python train.py --tie_embeddings=true --init_std_o=0.00735 --init_std_down=0.00368 --batch_tokens=65536 --doc_mask=true
MLP neurons of a small language model. Each row is named by its layer, matrix (up: input weights) and neuron, and shows model dimensions 64-127. Each number is 128 + 24 x the weight over its row's rms, rounded and kept within 0 to 255.
After each neuron's rows, "fires on" lists the tokens most often at its 100 highest values on Wikipedia text that the model never trained on. A number after a token or word is its count.

L7.up343 [130 142 107 156 105 124 159 100 125 131 146 114 104  96 155  95 132 153 109 127 137 132 103  95  88 135  98 122 140 132 100  96 109 116 124 135 114 184 109 164 118 110 105 135 140 132  76 137 118 115 145 131  84 171  98 152 160 132 107 110 116 135 136 171]
fires on: "b" 20, "ig" 12, "ar" 10, "a" 7, "ic" 5

L2.up217 [140  87 115 145 122 144 119 159 115 148 138 130 135 115  97 216 144 161 135 133 106 124 114  97  97 127 127 122  86 136 117 132 120  91 152 122 153 127 132 115 159 116 115 134 129 141 149 179 107 110  88  88 147 101 157 109 150 113 156 140 144 139 157 130]
fires on: " b" 92, " also" 7

L3.up456 [139 113  67 159 131 185 142  99 116 142 148  93  99  88 153 132 109  67 109 123 134 128 137 164 156 142 146 117 130 154 133 118 111 173 134 119 121 184 131 144 119  95 126 137 178 143  79 157 138  70  90 120 172 119 150 167 104  80 134 108 102 120 144 133]
fires on: "ing" 52, "ok" 17, "ive" 12, "ave" 5, "ast" 4, "ost" 4

L4.up223 [119 155 104 136 116 118 152  94 139 104 133 104 145  79  99 125 142 152 116 115 102 128 132 112  99 137 117 162 122 104  97 152 137 109 168 149 120 118 134  50 127  88 131 152 120 150 135  96 128 157 148 157 132 184 121 116 138 129 166 127 108 101 171 119]
fires on: "A" 14, "e" 10, "s" 10, "ce" 9, "o" 8, "g" 6

L7.up568 [113 122 150 143 113  97 193 122 128 127 165 120 119 149 151 182 126 147 101 152 106 134 117 100 130 149 118 123 134 116 147 103  81 151 130  99 101 144 145 127 125 115 137  92 182 115 113 150 124 134 134 134 145 119 138 159 140 129 121 141 132  98 142 161]
fires on: "s" 18, "l" 9, "ov" 8, "art" 6, "old" 6, "m" 6

L7.up661 [111 126 118 140 158 149 117  91 153  76 119  95 135 126  64 126 131 137 146 106 109  94 122 126 151  85 150 152  73 151 159 122 155 142 149 159 117 139 101 114 119  69 101 180 142 137 140 127 152 112 124 166 122 109 149 121 158 164 157 121  64 109 118 118]
fires on: "ed" 26, "ce" 17, "e" 6, "ing" 5, "et" 5, "a" 5

L11.up484 [127 141 164 175 138 128 137 106 143 134 118 100 141 125 161  82 148 154 116 129 165 151 112 135 135 121 130  88 124 113 144 127 169 112 143 127  78  94 167 145 135 159  78 133  94 131 158 121 110 110 125 114 131 128 128 137 147 132  54 129 133 107 156 137]
fires on: "at" 19, "er" 12, "in" 9, "or" 8, "ist" 7, "her" 6

L11.up626 [112 134 129 140 103 107 128 116 154 140 147 126 136 117 150 158 106 173 106 147 153 118 138 130 114 155 147  86 140 140 150 147  83  88 109 110 121 160 151 142 119 140  87 145 141  96 136 102  96 127 115 143 129 125 121 124 133 128 127 113 129 163  76 129]
fires on: " S" 16, " D" 14, " ex" 14, " s" 14, "d" 6

L6.up143 [138 140 134 160 107 188 145 111 141 124 111 121 132 106 116 129 155 140  77 109  86 150 119 138 156 134 137  90 134 119  93 145 123 130 119 149 114  98 123  94  86 133 142 119 150  83  93 127 131 146 123 131 125 152 109 142 108 146 131 165  98 106 123 135]
fires on: "k" 15, "w" 14, "st" 12, "ok" 8, "n" 7, "il" 7

L11.up584 [146 108 158 125 103 110 185 117  56 178 104 121 102 123 164 126 113 108 158 142 107 154 151 140 125  89 171 111 142 144 143 158 114 145  83 137  91 136  89 159 125 123 151 129 111 102  72 126 150 151 165 149 120 154 132 165  96 104 134  98 157 155 103  63]
fires on: "l" 25, "el" 18, "e" 10, "al" 8, "ol" 5, "ical" 4

L6.up165 [ 94 132 118 128 119 122 132 100 126 159 129 120 111 113 130 129 132 151  84 148  92 131 131 106 129  94 147 134 119 106 135  94 132 145 157 137 128 105 135 117 141 140 143 193 149 147 155 102 143 159 143 143 132 182  98 141 173 128 121 132  78 130 110 140]
fires on: "g" 30, "en" 14, "s" 9, "c" 8, "ss" 6, "i" 5

L9.up310 [191 102 130 121 153 113 143 143 114 130 148 123 122 130 110 134 144  66 143 148 136 146 132 131 170 106 142 151 175 103 154 103 158 145 144 114 148  92 130  82 153 131  95 138 143 109  63 121  90 115 139 151 104 167  79 176 136 134 123 139 103 121 135 116]
fires on: "ol" 68, "ru" 17, "re" 4

L7.up515 [106 123 120  77 140 125 131 115 116 147 126 184 147 123  99 112 142 108 135  89 108 130 138 137 138  87 170  91 109 113 156 160 139 138 126  87 176 163 145 152 100 145  89 117 157 121 151  79 130 153 133  94 154 139 102 154  92 111 105 139 114  75 131 133]
fires on: "v" 19, "l" 13, "p" 9, "em" 8, "er" 7, "ol" 7

L4.up622 [159 181 136 102 129 118 156 141  88 138 100 124 107 132 123 100  88  96 116 141  97 124 165 128 170 142 161 130 106 112 154 107 105 131 133 111 141  99 115  83 144 163 160 120 141 103 105  86 173 170 143 145 165 177 135 152 143 102 135 118 130  96 131  80]
fires on: "ol" 37, "al" 29, "ak" 8, "ent" 6, "h" 5

L2.up141 [102 149  97 118 163 171 156 138 117 141 132 138 145 146 104 120 153 175 128 143 118 181 150  96 112 143 107 159 163 133  94 119 144 137 189 115 104 148 143 100 159 133 168 106 162 144 112 136 131 123 145 131 118 160 137 102 117 131 125 140 100 130 132 137]
fires on: "ar" 25, "ation" 12, "y" 10, "in" 8, "en" 5

L7.up548 [106 151  84 150 139 137 124 114 182  90 120 100 127 120 121 123 141 127 140 136  91 101 122 156 121 115 131 123 103 126  50 130  98 115  95 130 147 157 114 116 171  92 132 160 142  86 127 127  85 172 168 149 131 159 138  86 131 113 158  89  94 153 167  94]
fires on: "g" 33, "ay" 10, "f" 8, "orn" 7

L11.up550 [131 142 103  74 120 131 148 162 129 136 127 131 131 162 185 137 143 127 155 124 189  83 127 120 132  98  98 143 147 134 111 108 118 154 116 162 161 122 112 176 121 106 123  77  98 110  98  91 110 155  98 149 127 124 135 141 107 112 116 104 119 107  72 108]
fires on: "art" 18, "over" 14, "ill" 10, " New" 8, "iss" 6, "ip" 6

L11.up133 [151 159 102 160 122 167 134 116 118 133  82 164 119 167 120 151 129 103 127 148 140  78 143 127  96 152 140 129 152 158 144  93 115 146 109  73 139 119 120 137 165 147 152 108 123 102 132 113 124 169  92 132 139 107 105 122 121 107 156 155 109  98 122 121]
fires on: "e" 30, "ing" 6, " the" 6, "ent" 5, "eam" 5, "it" 5

L6.up323 [171 100 190 146 133 141 167 129 134 122 161 160 143 139 156 107 127 125 105 136 127 100 109 151 129 113 112  92 125 134  79  95 173 126 180 148  94 108 101 183  98  72  96 144 137 114 111 101 169 138 152 120 162  84 145 149 165 116 102  76 119 109 124 124]
fires on: "\"" 33, "at" 25, "f" 22, " f" 9

L4.up609 [141 103 124 136  96 160 123 126 143 121 135 109 102  73 157 156 133 108 141 139 121 119 152 118 102 154 107 152 101 128 184 127 112 123 111 130 140  94 157 144 159 115 141 129 120 125 155 158 101 130 109 112 127 135 121  87 167 137  79 117 129 149 119 125]
fires on: " res" 41, "es" 18, "res" 8, "em" 8, "ost" 5, "in" 4

L2.up472 [136 124 111 137  98 152 114  99 144 101 135 132 148 103 181 130 149 119  90 165 130 125 113 141 139 118 176  96  88 112 129 131 156 139  99 158 145 147 111 139  78 188 144 116 126 118  98 111  87 114 134 130 154 154 127 190 108 142 105 120 131 132  94 136]
fires on: "av" 27, "ap" 25, "od" 9, "st" 7, "ok" 6, "ew" 6

L9.up352 [131 105 132 156 131 132 117  96  99  98 153 142 162 129 127 134 101 123 143 128 112 149 131 149  99 152 165 120  93 120 127 101 136 142 112 122 108 156  91 169 125 106 156 142 122 141 185 142 113 108 110  95 113 149 114 139 158 178 149 155 126 131  95 154]
fires on: " a" 20, " ro" 13, "il" 9, " as" 9, "ver" 5, "ong" 5

L11.up286 [132 163  76 141 116 175 143 125 154 139 124 130 153 154 124 110 137 125 122 153 162 113 114 149 131 151 121 153  83 102 132 181 122 158 168 134 128 115 118 154 124 117 126 133 123 141  96  91 115 123 100 150 118  98  91 143 151 152 153 128 195 194  98 161]
fires on: " l" 21, " cl" 14, "id" 14, "oll" 9, "l" 6, "ec" 6

L7.up537 [111  96 103 125 146 139 119 119 151 131 139  93 135 141 127 162 139 136 130 150 105 131 172 138  79 130 129 170 137  57 138  94 115 158 147 128 129 121 158 141 159 128  89 127 119 149 122 131 131 127 167 152 140 153 139 114  88  98 148 114 132 123 118 132]
fires on: " g" 32, "ill" 15, "g" 14, "ue" 7, "fter" 7, " to" 4

L10.up657 [113 122 201 138 129 102 167 136 126 124 115 159 102 128 101 146 139 117 135 139 105 183 153 120 104 113 162 130 134 128 135 122  67 118 133 123 135 134 135  98 129  69 123 123 146 122 113 150 161 118 101 150  99 130 147 137 143 127 119 131 131 126 121 170]
fires on: "ight" 16, "ing" 12, "m" 9, "ark" 8, "ist" 8, "l" 8

L6.up748 [ 66 134 129 123 154 121 132  95 121 125 158 187 121 124  95 170 116 113 136 132 114 119 114 105 160  92 168 117 111  75 153  98 144 123 121 116 157 150 132 126 107 160 129 123 147  98 141 145 136 136 127 121 134 123 109 144 138 120 119  80 163 122 159 118]
fires on: "p" 23, "n" 20, "pl" 18, "er" 14, "v" 8, "ter" 7

L10.up433 [116 138  89 143 116 156 121 167 115 144 141 149 148 122 135 163 128 103 109 144 143 163 153 118  94 123 111 180 130  95 128  77 107 135  94 126 165 134 153  97 152 104 110 118 126 151 101 178 142 137 180 141 124 131 138 107 107 101 122 109 177 128  89 122]
fires on: "ill" 18, " G" 16, " y" 15, "en" 11, "o" 11, " g" 10

L7.up621 [137 110 112 142 135 138 115  99 100 159  98 135 119 120 133  84 150  71 101 123 167  87 156 136 108  96 112 146 119 116 132 123  95 137 106  87 113 130 129 112 126 114  99 149 113 135 165 135 106 146 136 146 135 152 139 114 145 150 147 153 164 115 140 102]
fires on: "e" 25, "n" 12, " he" 9, " He" 8, "he" 8

L9.up593 [107 106 163 113 118 157 105 123 131 136 124 154 139 112 117 130 114 103 142 154 162 130  94 132 123 110 104 144  93 171 175 123 142 135 145 109 119 141 144 124 127 122 139 190  84 132 132 144 179 131 108 116  76 120  94  94 111 109 177 101 145 163 118 133]
fires on: "u" 34, "ed" 14, "ing" 5, " d" 5

L2.up715 [160 119 138 120 137 136 182  84 136 168 146 101 113 127 148 120 171 172 159 113 116 108 127 148  92 162 117 150 120 119 107 140 128 102 116 100 126 123  81 121 125 154 153 130 118 114 102 127 161 135 150 152  86 124 113  81 187  91 170 112 109 131 111  92]
fires on: "\n\n" 59, "ep" 24

L11.up429 [ 77 155 112 122 115 125 128 110 139 134 139 104  98 132  86 145 114 126 144 142 107 104 145  80 121  62 131 140 119 155 134  98 105  98 140 112 148 137 123 145 117 134 132 156 122 126 118 146 169 163 118 156  95 144 110 162 177 133  77 141 135 134 166 116]
fires on: "n" 14, "le" 14, "m" 11, "er" 10, "el" 8, "in" 8

L11.up618 [143 138 136  77 107 159 178 101 138 124  76 125 167  75 125 129 122 137 133 163 116 127 100 134  63 156 157 103 115  98 135 125 164 112 142 121 123 109 150 111 137 126 118 109 143 139 132 118 154 118 104 112 141 131 138 135 119 123 131 172 141 144 126 150]
fires on: "e" 22, "u" 22, "i" 18, "ic" 13, "a" 4

L11.up706 [134  79 128 138 134 127 156 128 112 133 132 162 102 119 157 113 117 159 145 105 109  96 202 155 102 119 190  84 127  96 134 107  98 131 135 113 122 143 132 156 140 115 175 127 120 117 105 113 148 143 165 122  99 109  94 106 139 129 133 103 142 106 129 128]
fires on: " re" 56, "re" 13, "p" 4, "le" 4

L4.up467 [166 150 177 149 134 116 122 160 149 109 152 114 141 112 168 139 127  92 132 117 134 108 127 132 142 145 137  98 121 147 125 138  97  82  39 115 124 127 142 129 122 105 120 108 139  85 125 134 117 134 127 139 109 134 121 134 142 145  84 150 117 132 136 125]
fires on: "t" 39, "l" 33, "w" 22

L11.up396 [126 125 129  96 131 141 141 125  80 162 119 139 109 118 126  96 108 153 101 144 154 122 148 139 118 127 181  99  99 136 117 129 140 107 155 108 124 107 144 154 114 147 105 132 140 121 145 111 179 155 167 123 120  96 141  87 145 154 165 109 159 183 114 122]
fires on: " be" 21, " re" 21, " \"" 15, "re" 8, "are" 5

L7.up15 [149 149  84 140  71 154 124  95 129 152 101 156 131 105 123 127 130 123 121 153 126 170 117 114 109 138 138 144  83 129 137  69 158 123 141 105 125 119  97 131 159 103 102 168 108  94 136 172 158 112 117 142 108 147 139 113 163  68 161 138 137 143 102 157]
fires on: "y" 35, " d" 19, "od" 17, "ing" 5, "ed" 4

L10.up400 [115 140 130 147  98 140 150 132 124 101 128 109 119  92 113 126 109 149  81 149 172 129 136 104 124 140 114 125 130  89 149 107 121 148  93 145 167  85 138 163 162 132 130 128 105 144 119 138 137 171 125 148 134 149 153 115 178 131 145 138 106 119 103 128]
fires on: "in" 25, "an" 14, "n" 12, "res" 11, "en" 9, " In" 7

L6.up660 [163 116 133 120 152 135 159 126 154 162 137 118 119 153 122 152 125 119 128 156 165 144 136 108 132 112 147 156 165  99 198  96 127 117 142 168 102 148 151 106 168 121 115 154  88 120 115 102 128 140 159 132 136 147 121  79 127 141  86 160 107  98 116 159]
fires on: " from" 23, "ce" 21, "ru" 14, "re" 10, "te" 5, "ord" 5

L6.up332 [137 112 123  83 117 160 131 162 147  96 107 101 108 137 138 147 142 115 135 119 121  99 139 121 165  73 134 113 122 122 136 109 112 104  56 147 134 186 152 171 114 123 136 130 130 119  93 145 123 100 109 142  99 134 112 131 152 137 129 134 118 178 182 145]
fires on: "qu" 16, " " 16, "w" 16, "V" 15, "2" 5, "um" 5

L3.up18 [126 138 156 162 112 146 123 147 115 146  88 119 156  97 127 163 102 112  89 119 153 109 109 148  93  96 131 152  96 105 102 121 124 104 174 113 122 121 171  82 147 146 114  74 140 150 142 197 137 125 123 122 180 136 112 124 127  97 141 146 114 147 135 122]
fires on: "mer" 34, "man" 15, "ist" 12, " also" 6, "er" 6

L7.up664 [108 125 153 120  83  88 154  85 156 136 147 153 126 132 121 146 173 123 123 179  95  66 106 116  86 159 122 127 136 100 102  87 113 124 137 124 121 136 121 128 113 122 132 186 127 132 145 117 101 122 161 133 113 172 120 133 174 136 155 132 100 108 152  95]
fires on: "iv" 32, "s" 15, "re" 8, "ss" 8, "o" 6, "r" 6

L10.up66 [141 136 136 141 133 144 117 148 117 122 113 107 134 113 103 116 115 129 111  99 108 126 121  89 107  95 135 105  82 139 122 145 102 138  97 130 168 140  97 133 147 134 104 131 120  99 117 119 185 139 109 146 120 150  95 167 136 127 123 138 119 156 120 153]
fires on: "ist" 26, "al" 19, " al" 4, "ld" 4, "-" 4, " f" 4

L4.up568 [119 135 125 130 158 152 153 117 122 164  97 154 134 120  92 143 129 162 101 122 137 130 127 141 131  84 130  93  89 146 140  96 144 142 132 117 122 127 130  94 163 119 103 144 126 111 163 149 129 119 129 174  92 116 133 132 111 117 157 149 117 107 108 127]
fires on: "m" 41, "ed" 14, "ree" 10, "st" 9, "a" 9, "al" 7

L10.up720 [161  97 143 173 149 112 142  97 130 126 131 168 145  88  96 133  98 149  98 136 152 145 154 148 158 103  76 159 144  93 125 144  88 126 160 151 126 113 120  91 143 132 125 141 109 107 122 144 106 154 133 139  99 108 109 109 167 125 160 138 122 169 124 177]
fires on: "d" 21, "l" 11, " l" 8, " al" 7, "ed" 6, " ro" 6

L7.up559 [102  88 110 178 110 156 120 128 118 150 123 136 146 161  94 135 103  98 156 172 167 126 104 163 115 198 115 104 151 120 149 137  88  90 110  85 133 137 131 107 147 146 187 122 175 118 112 106 161 159 127 111  89  72 173 127 152 124 146 127 119 126  88 149]
fires on: "ing" 43, "age" 14, "ations" 10, "e" 5, "res" 5

L11.up746 [170 164  97 163 116 103  80 126 123 149 120 122 144 111 127 170 148 108 121 140 144 119  95 159 136 111 107 105 156 119 156 127 138 118 144 119 136 133 108 150 118  96 128 126 133 138  97 115 145  83 153 116  98 160 115 155 145  96 197 146 142  99 109 123]
fires on: "ed" 28, "v" 14, "hn" 12, "ist" 7, "e" 7, "qu" 6

L6.up340 [129 121 130 129  86 123 141 135 146 147  93 115 144 132  78 111 136 106  79 127 125 135 119 102 110 133 121 164 127 143 158 124 141 111 131 115 123 141 157 116 136 127 147 122 197  79 143 127 166 170 169 122 128 108 145 100 151 133  86 176 122  85 165 145]
fires on: "s" 44, "th" 11, "on" 8, "in" 8, "ail" 5, "t" 4

L9.up130 [141 135  94 119 152 146 182 110 140 118 162 106 106 152  98 108 144 126 151 108 142 139 114 135 149 116 119 108 146  86 119 139  82 120 129 141 141 135 120  96 141 127 142 122  95 149 105 143 124 165 135 139 150 144 107 179 128 147 123 103 150 155 131 147]
fires on: "th" 14, "r" 13, "|" 12, "b" 11, "est" 8, " |" 7

L4.up549 [112 109 139 109 144 145 185 150  78  96 158 132 161 164 158 117  96 128 121 152 160  96 158 152 156 156 145 113 109 131 142 112  87 141 143  96 143 103 129 117 143 130 135 111 126 140 131 183 133  91 125 116 121  84 184 171 143 128 112  75 135 117 105 162]
fires on: " the" 45, " The" 27, " that" 20

L10.up220 [118 137 145 113 183 141 144 158 132 120 155 180 128 116 134  90 110 133 154 116 136 109 142 105 140 112 138 129 120  66  98 118 130 125 183 104 169 127  95 136 133 125 128 119 116  82 131 130 106 121 115 109 107 197 134 132 121 114 109 105 122 145 112 146]
fires on: "p" 11, "is" 10, "b" 9, "v" 9, "a" 8, "at" 7

L11.up431 [145 146  84 151 162 157 130  93 106 127 110 132 188 104 129 103  45 112 141 127 140 131 145 131 128 137 146 158 111 174 118 122 139  99 132 126 137 111 127 132 143 151 161 145 139  69 103 129 123 168  90 119 114 136 108 134 127 110 142 154 108 128 106 133]
fires on: " k" 26, " the" 16, "e" 11, " K" 10, " st" 8

L10.up229 [122  94 122 127 114 116 147 108 120 153 170 113 108 119 115 139 133 108 102 114 114 113 130 119 106 106 147 148 110  96  86  91 127  84 136 143 133 127 103  82 139 148 110 100 145 130 139 149 145 128 129 127 107 149 103 145 161 127  91 144 122 142 130 129]
fires on: "ver" 28, "r" 16, "ri" 8, "er" 6, "v" 4, "are" 4

L4.up521 [143  96 111  90 141 118  67 129 108 143  96 144 147  95 156 128 104 108 123 165  76 149 152 157 138 160  97 128 107 138 125 159 103  71  90 116 128 121 126 112 137 153 181 127 127 125 164 172 125 125 130  99 130 141 132 141 100 172 118 118 106 152 114 177]
fires on: "e" 31, "us" 12, "te" 11, "an" 9, "t" 9, "n" 6

L9.up608 [ 87 127 159 146 107 174 114 159 123 201 112 157 129 119  83 116 127 151 130 124 136 120 125 123 133 132  85  96 115  94 146 131 100 141 114 123 158 116 168 156 132 132 132  99 117 117 126 125 136 163 118  94 145 108 136 150 175 110 121 140 145 102 106 123]
fires on: ":" 21, " |" 10, "el" 8, " h" 7, "ed" 6

L7.up153 [167 143  93 160 170 139 151 153 137 118 109 109 138  99 146 123 156  83 112 123 118 111 133 135 127 112 188 137 137  82  68 125 100 138 164 132 160 123 106 116 109 166 118 147 144 139 130 164 142 128 191 158 149 136 138 117 136 145 110  90  84 171 142 100]
fires on: "g" 26, "ad" 20, "c" 12, "k" 6, "f" 5, "v" 5

L9.up114 [149 136 147 156 164 111 143  68 123 126 134 112 151 141 117 114 174 127 119 133 105 116  69 160 112 105 109 153 137 129 120 137 112 100 129 128 131 172 112 127 121 136 172 115 120  68 119 111 152 168 136 133 113  92 142 119 170 120 112 125 147 127 164 130]
fires on: ".\n\n" 79, "n" 8, "," 5, "j" 4, "\n\n" 4

L10.up399 [149 145 142 156 127 111 101 129 120  98 104 136 144 140 124 167  88 153  70 148 150 121 117 148  94 143 154 118 138 121 124 152 134 150 123 158 176 136 131 147 119 150 111  91  70 130 177 138 136 165  84 164 161 120 133 152 144 140 102 115 120 107 135 109]
fires on: " |" 25, " " 18, " l" 10, "es" 9, " v" 6, "em" 6

L7.up632 [145 110 118 106 108 159 118 134  88 116 126 101 142 157 116 149 102 119 140 135 158  80 137 136 152 135 143 146 132 179 142 120 135  99 136 121 186  90 130 111 148  81 122 117 138 133  80 139 154 125 115 122 131  97 148 130 135 116 178 146 135 144 129 146]
fires on: "ic" 14, " the" 14, "id" 11, "is" 6, "an" 6, "ch" 6

L9.up430 [120 132 111  89 124  94 106 133 107 148 127 125 135 107 180 129 121 146 120 111 103 148 118 172  70 158 139 143 124 133 122 140 139 121 129 102 121 136 124 126 131 154 123 150  80 130 125 123  88 176  79 107 119 137  87 129 161 132 121  90 144  94 106 125]
fires on: "em" 18, "im" 9, "own" 8, "le" 7, "ost" 6, "o" 6

L7.up608 [122 129 132 100 111 148 177 127 143 145 104 136 147 153 119 178 106 139 115 122  96 107  89 102 122 130 119 139 137 174 134 110 167  97 128 142 120 164 114 142 152 138 102 129 136 156 145 135 165 120 108 104 113  88 126 118 149  93 126 116 132 155 162 131]
fires on: " m" 18, " f" 15, " t" 9, " w" 6, " b" 5

L2.up139 [153 103  81 121 138 107 149  63 130 132 127 147 147 128  94 128 149 138 118 150 120 106 128  94 118  89 124 103 127 148 175 136 121 105 134 118 111 168 125 130 147 165 140 157 133 137 118 149 136 140 153 113 139 158 122 194 125 136 146 112 140  82 141 134]
fires on: " is" 24, " con" 23, " on" 14, "ct" 6, " " 6, " by" 6

L10.up637 [100 104 130 100 155 134 131 136 102 113 141 141 120 139 146 157 129 163  74  92  54 128 131 163 110 131 167 112 127 131  92 140 105 143 123 106 150 159 134 123 113 116 103 144 128 127 108  88 116 140 134 133 131 166 117 129 198 115 128 103 146 147  60 150]
fires on: "e" 26, "d" 15, "im" 13, "m" 10, "le" 9, "te" 7

L4.up545 [137 163 134 130 116 124 150 179 152 153 106 145 133 140 137 163  99 185 139 166 106 141 137 128 148 165 137 129 147 104 122  96 106 136  98 127 176 108 131 128 143 125 137 121 148 127 149 115  91 171 130 126 169 137 133 161 138 130 115 144 156 116  99 152]
fires on: "el" 23, "y" 13, "ut" 12, "art" 9, ":" 8, "ol" 6

L6.up342 [138  91 151 161 106  81  96 117 155 120 131 137 148  80 139 106 135  95 131 117 115 128 119 121 133 111  99  90 139 122 164 168 148 136 128 111 135 110 191 141 163 185  96 110 142 131 132 148 106 141 159 128 165 126 107 104 135 149  85  92 147 129 163 134]
fires on: "f" 29, "at" 27, "her" 7, "ch" 7, "c" 5

L3.up365 [150  91 147  98 103  91 109 104 130 158 146  85 107 111 151  86 190 131 110 119 163 114 128 110 150 100 166 151 112  90 100 101  74 132 141 131 129 128 152 105 104 162 122 115 106 150 139 164  87 133 128  97 144 114 122 126 124 129 129 134 126 115 117 124]
fires on: "y" 16, " " 14, "." 12, "art" 10, "er" 9, "r" 8

L9.up172 [168 130 172 185 129 130 138 134 147 133 120 150 144  96 134 144  77 120 152 127 118 120 142 119 130 104 155  95 110 148  72 124 113  98 110 142  97 101 117 114  91 121 126 136 139  85 164 120 127 109 102 108  97 130 123 141 138 126 101  69 123 107 154  78]
fires on: " l" 36, " st" 30, "st" 9, "l" 7, " T" 6, "k" 5

L2.up242 [106 110 102 173 131 130 129 129 110 161 110 144 122 120 139 106 132 119 122 118 128 139 148 155 164 126 139 121 136 117 128 149 111 152 115 100  90 174 164 179 126 138 152  94 127 122 104 117 149 106 145 156 137 116 154 120 135 105 175  79 136 135 116 125]
fires on: "ave" 39, "an" 22, "ing" 20, "ly" 9

L7.up695 [126 156 146  93 153 118 107 104 142 109 140 140 108 125 116 128 120 127 113 116  93 109 113 167 113 143 143 101 128  92  92 129 164 173 149 119  89 136  88 168 159 120  97 107 145 114 137 146 148 133  79  94 138 158 110 166 131 125 165 123 118 110 151 100]
fires on: "ng" 30, "eb" 17, "st" 12, "an" 6, "ort" 5, "ent" 5

L10.up651 [160 143 115 112 134  81 112 123 128 107  97 149  91 132 121 123 107  93 157 136 134 139 123 190 130  85 110 161 145 133 114 113 155 107  92 154 157 120  97 144 152 152 155 149 105 123 133 163 187 112 156 151 122 147 102 136 158 114 178 132 118 106 132  98]
fires on: " le" 18, " de" 15, "qu" 13, " Le" 9, "e" 7, " Un" 6

L6.up4 [123 149 160 145  74 138 123 112 102  89 109 122 126 120 128 145  89 140  98 154  96  58 115 123 119 106 145 164 149 110 129 149 183 121  91 125 169 124 164 115 168 147 139  60 164 117 107 151 125 172 180 149 149 131 123 145 159 114 126 145 129  66 166 146]
fires on: "on" 30, "s" 25, ")" 12, "a" 7, "le" 6, "ter" 6

L11.up447 [125 133 161 138 123 128 107 106 141 167 145 169 148  53 142 149 107 159 121 133 130 100 108  78  91 138 149 164 123 117 132 120  86  63 159 109  91 134 113 156 104 109 123 146 133  99 148 165 146 158  67  85  64 122 149 105 122 115 117 123 117 178 108 121]
fires on: " S" 23, " s" 22, " B" 11, " G" 10, " W" 6, " g" 5

L7.up163 [159 124 119 120 107  79 150  89 138 144  92  98 132  64 120 136 126 143 121 133 106 126 106 107 141 129 105  95 120 148 148 165 124 120 115 108 149 128 148 113 123 125 146 156 122  89 163 152 143 114 147 130 132 165 126 174 116 130 107 111  84  99 103 167]
fires on: "us" 27, "id" 14, "e" 10, "p" 9, "i" 7, "ig" 7

L10.up615 [126 162 130 108  98 151 138 135 149 123 192 144 150 107 149 163 119 145 115 128 132 101 157 127 124 116 115 148 113  71 143 115 122 146 123 108  99 156 151 130 107 151  89 126 200 118 150 139  89 180  77 117 104 154 127 147 110 144 103 126 124 160 146 173]
fires on: " S" 44, "s" 18, "t" 15, "S" 11, " s" 7, "st" 4

L9.up13 [132 134 166 135 117 167 128 162 105 129 101 110 118 134 124  83  91 147 117 170 173 115 124 142 136 141 154 115 142 111  95 144 145 118 140 147 118 115 112 168  94 126 123 152 150 141 129  74 103 170 101 134 132 104 103 118 130 158 110 136 132 159 106 135]
fires on: " h" 15, "erv" 12, "oll" 10, " play" 9, "ad" 7, " l" 7

L6.up496 [116 104  81 117 123 112 146 118  94 127 135 157 113 126 111 147 129 151 108 133 150 108 120  95 154 130 111 148  97 145 113 122 146  57  89 124 129 154 165 141 126 143 124 114 136  90  78 119 136 137 166 132 163 126 130 167  95 129 102 105 130 101 184 159]
fires on: " con" 31, " in" 12, "." 11, " ex" 8, " " 8

L10.up278 [141 118 139 149 131 148 123 143  97 149 145 165 142 113 124 162 129 155 120 134 144 143 119 133 132 154 116 149 145 115 138 110  90 128 170 148 138 138 140 137 126 106 124 117 124 135  97 137 121 155  84 162 124 137 157 142 202 134 124 136 122 138 106 148]
fires on: "c" 22, "ed" 22, "l" 8, ":" 7, "ct" 5

L10.up271 [146 134 142 118 130 135 101 116 137 124 132 135 152 126 126 137 113  95  97 152 129 111  75 151  82 138 100 120 131 141 104 120 166  93 145 127 120  87 128 131 139 128 131 113 106 163 127  85 142 118  83 144 151 109 141 154  89 159 125 139 114  97 110 105]
fires on: "ian" 24, "e" 12, "ed" 10, "n" 8, "i" 7, "ish" 6

L9.up12 [153  96 137 116 126 128 153 171 102 107  91 169 102 161 167 125  86 186 149 120 150 118 131 124  95 139 122 142 130  97 123 101 158 117 118  98 117  99 190 131 131 133 131 105 151 121 133 150 143 135 140  93 102 125 123  91 153 139  81 116 126 139 148  98]
fires on: "re" 36, " the" 27, "he" 7, "ain" 6, " I" 6, "ro" 4

L7.up573 [167 120 136 125 156 141 106 131 125 125 162 184 143 107 139  87 162 119 155 127 110 121 144 128  84 122 131 129 154 121 103 102 139 115  96 114 159 117 129 108 128  89 124 123 124 114 152 161 132 124 108 137 148 146 134 161 154 147 115  72 124  99 117 149]
fires on: "y" 29, "ch" 17, "our" 10, "on" 10, "ur" 8, "e" 6

L6.up207 [111 130 189 151 128 143 101 113 111 100 115 119 116 166 133 142 124 189 109 100 127 127  94 107 111 117 140  87 143 117  89 157 103 172  98 171 112 138 118 157 149 150 123 137 133 135 129 119 145 117 114 155 147 139 100 156 165 128 132 132 136 132 108 127]
fires on: "al" 82, "ied" 4, " " 4